config.yaml
num_hidden_layers: 9
hidden_size: 704
num_attention_heads: 11
num_key_value_heads: 11
head_dim: 64
intermediate_size: 1408
vocab_size: 30230
hidden_act: "tanh_gelu"
norm: "layernorm"
norm_place: "pre"
norm_eps: 1e-05
positions: "rope"
rope_theta: 10000.0
rope_fraction: 0.5
qk_norm: false
attn_scale: 0.125
bias: "all"
tie_word_embeddings: false
parallel_block: false
init: "trunc"
init_std_qkv: 0.0253
init_std_o: 0.0
init_std_up: 0.0253
init_std_down: 0.0
optimizer: "adam_variant"
learning_rate: 0.000369
beta1: 0.95
beta2: 0.98
weight_decay: 0.48
lr_head: 0.00545
max_grad_norm: 1.0
warmup_steps: 597
schedule: "wsd"
decay_fraction: 0.268
decay_shape: "linear"
final_lr_fraction: 0.05
batch_tokens: 131072
max_seq_len: 768
doc_mask: true
train_tokens: 1358000000
max_steps: 10361
dataset: "wikipedia_en"
MLP neurons of a small language model. Each row is named by its layer, matrix (down: output weights) and neuron, and shows model dimensions 304-559. Each number is 500 + 40 x the weight over its row's rms, rounded and kept within 0 to 999. Numbers have three digits each.
After each neuron's rows, "fires before" lists the tokens most often just after its 100 highest values on Wikipedia text that the model never trained on.

L2.down400:495531450461565471505541521475535521510496472478455520466506519498435495416491559436539517487525566506516499481435486442424481447547466479541500525527497523496603467535505438510522415447496510485535550468492491466507530499466563450518477476556477503491683531534466436562472459589563531526514456553506474491476539517518493516485507486518488465458498508579499445438416477498466489544465546560495473425497521454503494513553486587470488514500524481487512507514498498443544492493471486464482500534471493516514484517475551496411442508494419498541505466522510468511545552520456493499495587520485467443449511548522535488433464533523507520497525454531432550467459392527490469581536502478428471484531550414442493591571469460546497429549533510429485526506566494538471500457515551
fires before: " ", ","

L2.down1091:481546463538477554513501458554474531503572498502496539507494495451480537501471535523450515507535563482483522525479530515565449479453525534456496496560493441517517471462474451553494540518539401550474472421508570521481513503518518490547509502504568531513518495495464509522487520429529501561449551515488433493485510543579531506502495570552443512455472456491457524515443533493473496510535548431488380525459499436515536597474520488575504482472518452541477520498499482492507502488458424526485583582521450459524497438508450431454506519561505452501434482541506535516501512504431502497480458577442540485548478569526508455455551500459520416510514480506485517460506461487487602508458540487485417476529534485481497555471518527432538467525522409546414519463436542443537525398483532
fires before: ",", " ", " and", "."

L3.down340:482604553518429502552527510509530556457517477594444418540535495485506556491531478532512503479517519581516494481533515445561465511552551425488503533524505428507517472462444427508458529542408489464532476509414450499471500495501546493475468540490512506458568505464494563538502507527503483454493522515474479494432544538521486503459510575514491484530462475515507458433518501552503372492471480552471477534503548427529540531432559493534497576481492517495467471539513484543525551495542517505506488534490488506537499540533437416381525504495483569540480505530541420415494466501454558542494481475542518532481534578405530513445528500516519532427462541473525472429570528467552531533443473429423527473512491497566427482425433516518475518510429546466507468527443465504563463433522504
fires before: "2", "0", "1", "8", "6", "9"

L3.down137:446563522570502541519567530457526503462479496502408451494499485494492478468514533513551478532456502530435531455459455489500489462503552512515594531515467567486501417509507454535487486456484564489484498490473427501425514498559426585456409499498468451548551517485532468499489493472434472505443509567466565509496515507539469426516484486497463505477528478428548472492458525540524540536457497450466512518515516505486536497520501528423475527515508491550530544427462545509503446507440525486423498493483473542531505520533575440600452509473424433525485384566551530491458538406540515557459510494486504488513519525447529448394483535592515493437521504502484543517476503543544479456450454520458528517537538487520487520477472421542505476376449455535569475465461449481521565529518552
fires before: ".", ",", " in", ".\n\n", " as", " of"

L3.down1277:497502477493465463489492495581454502473460510525437540500446489484506491521516495439457477529532500509511505450529519511515454400577499443458497464490591529552474485498528489475506499505508528488541450509548506462487516556521458513489485485573482546497493490474502519487519523471562510549483443516391453513534521494494568463555483517527495506476469536528512518474503482450488498487442480479504468490567507451478445446490490539503456526590436466546468560459518559508518487590466444523512549509497472473520525519506577497484463453503455511471510497573434516478537495477535496416481545556503447543510493583545584498460499447559579539537521483513490554474557464532501534524480545502508498515538557524489494574511454488480511482585460506513522579488543523526464526518437582
fires before: " ", " |", "1"

L3.down290:550440481517424541436498509461472504500543479535505531611520449467469446520589524500478509494532510497490477543536523452538501510555594503518461491498582427509568498432520503496562525512463447535394568448505501450489453575479422513449537466532463518520413506500533465546541548462524466486488575535460476441488500426528562467527488466502506472455434540443510472452463453600441530507489510443517549475509539381510488556530517559513494472521428489543445556486454422502464492582440499497597566480563454497565478485450477483529483514539472541498447446572475557564531526545475490458422525450516578456487567592495481508466510501478516552449505480428512455428516487569501587468492445491475473450531475492486515500487496478443565488562528553517429523577512468467495480448557488
fires before: " ", ","

L3.down661:510518495490395538508456573597484471498519545551492548449591464440442454399550512473487543529499469489488507523492488522482567476475415478548443502518464566424576535442463524465508446505500496611544518551529508505499549460544490536482468547530474427531564505466610518504485447539474474443562482622525448480479515509506450539559480492503455392514541514526504494493542503540492544461511450528563509515473459538482444493485555530535508476551477523493411494532526568474538521476482415511488573546565510497465503435529513513523515523526574499510517561516496541552488449436385592486476440484545473528494492440471468483489501523546450494499488504479461424534492467565504542493534436483536497501482564540516515489524506516526513493437458568491484502514527566548540424552559478
fires before: " was", " of", " had", " is", " has", " are"

L3.down1286:451474584449434465463453516554548498435535468463513538495482511525464481518553480470529483506428482491527536432441503490517529485500494449418422468529466496536538524523489502578457536491489430521467474491435505491555501502543444549487530549532524476460519542488527460517491584463550460458645487506474502497433505476503472526463537453472486503495475426414486532482488468529506539491505585454567485523522489498407419567452503509470440490452452497560523516512486477497488465598525483533486494477550505530488531432536522461497491504482452552515461460510537517528528504503479543445429454461517512482476542502564453526519535493513494466439478526546461469495505497536557583499485485527529542486403478498481454568522503486403467486508521491529508441530471505437549525465539515
fires before: " "

L2.down24:518430501447486509477452492516469522522496482555546553573553523563505464409494439501496511493442459472527488546472470515492489456563514441466508515572508435553492485534513498536516539524431501412459564495483457489513549427472454497503461532508569549453476476533613494513500478361606492551530527476513499420489496416519553493505502494482472459394468499472517445511511456507470517551522504511523455509503500468510426542525508537471525479510514477515455530460414463550479554555481463534555547483519538437566475531538470507508486455504491476534489522458509503498574522480453455443436539447539495500522516538551525522534485502551438524419587501480457473448455443465431536482507496491528481482475531536465497480470505522457452496480509496551471508513541541547542546558564538
fires before: " "

L3.down389:550552554491488560480529517437561522471553524508432507478502511525503517484553436520514484525472528502531541498496497517441472489517543483393555488456536592549466500425424537577446466473487504473493465504570452551467548545493452506495419527502505427482496596484543457502548475518471528522406481576430544534497532470488411500446495506554410468536488415510573497508482449554515483528416504460495505532562475513457447524474514472422502457530548495525484497508480490499461478476508537455388478441459488554488542503531471460563568523499483599497532453490459555454502465471478540481526541453456596525496495467491602474482497508499514526516470488514507504476493519586504502446475541509465519449523557511519447466462499404414469507449437451452563489459502488559505518458521583
fires before: ",", ".", ".\n\n", " and", " of"

L3.down741:473565523518511506503466526510498473513446554477494443449517474420512431404511536537516557452416482485539537497538536461450488483525479453496425505593574498489524479485467483480504513584478468539536502492432498516504480514504508445466504492525487475566586570510548568480459453453435428509438475549487511496500573503542493546542476500551528523522485513506526538495508486524494443440536488401545466546477469532458597522442487463550511479544487530495440513458565502493534513476478495531502522451520481509515485528533495436437539527455489544504522439462581528472353487474475508499472492451424470532464485475486507500499524479596525473526580502514512513516474500431531447471533459447554460504520432583571555480539516523476456569464505513504511489509537512565485559559516471
fires before: "2", "1", "0", "9", "3", "7"

L3.down720:466498510510548447520535464491489521504552545554527551539499503502539512514516462481495525455517483494464548503575552530508557501531546463441508514537542390513471519550506471516545481540451502538463457502545481486532506477548545490488484485487506532542480493514459516427544530512429448450517439479457550517533535426531522457527520485487457391480610528495492483527481496514529496480457486460503533529515517545449541447489549519480427471415478478485468504515501447550518434506578508481535471511497509460600536526494421467437523478559499490436536480559501512570519382514542479456504511484527525562569460547491504552466454529509540547526457480499484482432518465592523460480519518470439504454430465506585461511488501475543441436545558514484484543558414420534546442506495381
fires before: "0", "1", "3", "7", "4"

L2.down926:493496640489475537481494451453551475541477484462460463538502558477560522504450555525496578484441532509509470532528404478543501575469515530474488497501440531500539476483474401502497475478465510562510474454518545516503508491500521506535544495500469481469485537474521460588467451565537528430437488480471565544497498488517481510516483473458513489519493514487504535491469527453545502540532424512490537575505566509545412534464530482582521525541454437535471493486469514515521610483478528476497487530519523413590424508534461555505514574508458510453434524482537497507497522460447495486504523496445567472564400551540450499511456506557511475481472526506471475484446496439509463513491494477503510460509534524550503499510456454512602516537527453508560420404474475576478517544474521
fires before: "1", "0", "2"

L3.down399:437440565442448586455487543473573544559539487529509464471458524550512482460538449502427534538495423525506495523482496477515482526497487549487502510408484544531537551518500455521508501484485558477513479487588427556560499541461478448507536517508436561488444511480472475541435511478485516497576474442467551518498468461553475518503499523477486465437504432456473533544477510456516478490458548507505432475493553407546531470487500483456443502535450472483511610494487467471487445455502470490512596538530487520503511464488465442638439540515461544533560572602517442492521538430482521462515593499489432448528421590505525533570520496542479484507575504529530611463513585533494523465432525482524525516495489504510424528523555485444457528486518508459506402461473512501455483365516518
fires before: " of", " States", " |", ",", "0"

L2.down477:517494478533548523446533504516486457519580513488537554500490598471387529485402499500438546517540434510511495502526490489534542551394473481487523507544435455483526548455512532525463488425489383452476528549509515515553506491524456480536500528474465450580530458461556519467494494554462493484423490534457458513479465541534444512512477461477540459491555495525519519546527485446604539502471440505540477542448482463567534478589580474453480490486515595553507527471507503465554553474532501488479498439516493508503556501479505494515474487528576507506478513454458601579475525541487489443577499555522448464533496505511533482547474495559508485434516536485529461416571529538509546463497541483499478535478460533505517561515556541475499490486569534507468534397422512497479527445484484
fires before: "0", " |", "3", "9", "5"

L3.down73:461518453463557511560477415534472498535457514429535455496528509579433465491519422476487527493490531651468544455446483466430537468477453586552542519447509571486519559517469438508520541550542508449492554525501511486509545547540509518570508533523476483472468481472501557501456535525511474546489485562571502477501434498515515512528502450518433507488478440525525440479480477501471528555501522569489446484568503507566453554477585536496520404523511499445465556474593433469539422452500501470563559509500553485505441473483484512486508465526496491499491482521449449486479582504440579465511440460554473489431516470522528514425476434530522485573512526529462504430525403535544553471478499480506485515487571570441472560512583507523540512414558498467490553498585527493517496519473530
fires before: " of", "7"

L3.down68:520473540518494560492504530511518521555468490448522451467511512483542455477518507514466490519425484497549523475495517481494539538581473444499483537500515465543527473533510463561451453537441494501517465462450458560572532442534450538466513480484486556508533498508503420541436378499529485526453489519426555504446527521506512596577470526504524485455504423455505523531502513503462532498481506506509570454462531476562548471522527549569502521490451460468472542487493519548478467548508431420453525459519534490469449537500446452461459470547505478563542501507453451486500413563513496474505490542494410503500487561512540517519441508511457518488413455570534504521436507475461488444508423427480481526466555543462486448459507513449475453515504478513543521431491504539532524488506444
fires before: ",", " in", " of", ".", ".\n\n"

L2.down1215:509515520493493479631537507514503588437533553586512543551430448550475469471482507518532501505511562503554550458481503423459549544500554372527484530520476532473578470470471500489494473542458507462483514517522494437484518458548419582493490504550521556480529485508416504452462473520522515519478478501475464486515512478481522503507386466448464477567475483467470467512490505483471474440473580545483484559500550533477542477517504563440528483518529475536453484507480444498508506532498535580576505573504520498507491451515505412399416529461440531523544466473549481495482455503572492524472465412427500528464488459533504560457500487538484501498473518493425496474505546505438513464477471507500487528520500515489491506468526474561556473466512545489459492523476484534512501509461505
fires before: "9", "8", "2", "7", " the", "by"

L3.down55:492440617550456545515525482507593532489486514509488395530547500501436427460506442522458552440496493449566506541428496506503539541524469525448565535521461546476438542421477442523507463493535463468537506497526447442483578550526478463484527517417492447537532521474565498526534414460491464495451428510412555457449513466528433446524515508523444542564509475555565488462451505547597539550498545477504542534515472427490490550471534553465505419532481460535455552475430434507461486441512493463531455506457526467500543521488473474548580469504519528528584464554476533453473482481514489473421604461480509484510497509468509542494475508447469506482558448531532486479503515552509472486553501478564460482535592538529541481545506498497406479489476497451507572488587440523468512513478488
fires before: ",", ".", " and", ".\n\n", " he"

L3.down102:484505541479522548452511478492531499547455463530541453528502408537424529458527557473490571471595511494475562442469493523497476420487554522482521484437522423480528460490476517545435516441500397512476507465552477481546536465547474525569429534489538514501481524448496466480490472496454510566511531495511502536482564548545502561574499510482478494588525470540552478479505484540476503484506525560511502472524508465451458502455510562477458521514586514481485535492472509463492487502520489493503465520489512530518490478492482501473438481534494539501482483456471522530531583536558398373475477540496513539465571518527515516450555492550514518435589474524500468453585474477476555475486519511425550465524538439504436551543460487557543500507425470495578498490565546485507539433546523
fires before: " ", " (", "3", "9", "6"

L2.down29:489509526494551523496493481525556594453543515552530474474445480490513508576538481487569439425477592522534483487459549483450486446441552501520469484507468521512534513537478462440421538572412537493510484397526525486538482544490541436476486534514450523462505596477492559494504576472596498538494435462539517420510474481502475491479594548540490486548529400537574429499540527560479532514512541584488524479515517451530432492510418511456504504494496472546548494591446438495540531423457465505483497508435464418504482525507407472448513535501463483478517484476506534496490538449525544500438515452486512495461436498519519478497481539492503556495535431521405464587566481495510473535588488469439501494496541543500473510505400526589516472526512465484626404466503456483607483515529557
fires before: "5", "8", "6", "9", "7"

L2.down227:481510516508520575542510511502451472422477520504550471504520473516441467451545446509515535498527487527543509494466443558561475475546500469490435455540495524508485476533565574484508496450516435511437509518496521506516504538544514521485502455478480536503448488469491532514466386483519471578463523534489451453533501518535521528544546461452522517497551462571537417508470436479450418577512517455477499453483527523428578475518456465471483506473537556538559482430547470535460502497496543490525549524429512466556479579539515525468396454474525554519464513489459441479484511521570523482552463498510459503496496539486467544429470451524503545470512538420492518496566480473464530542527573536459414510496511493515557465457567507524499522481411503472515540429539622488527475508498585
fires before: " ", " century", " Count"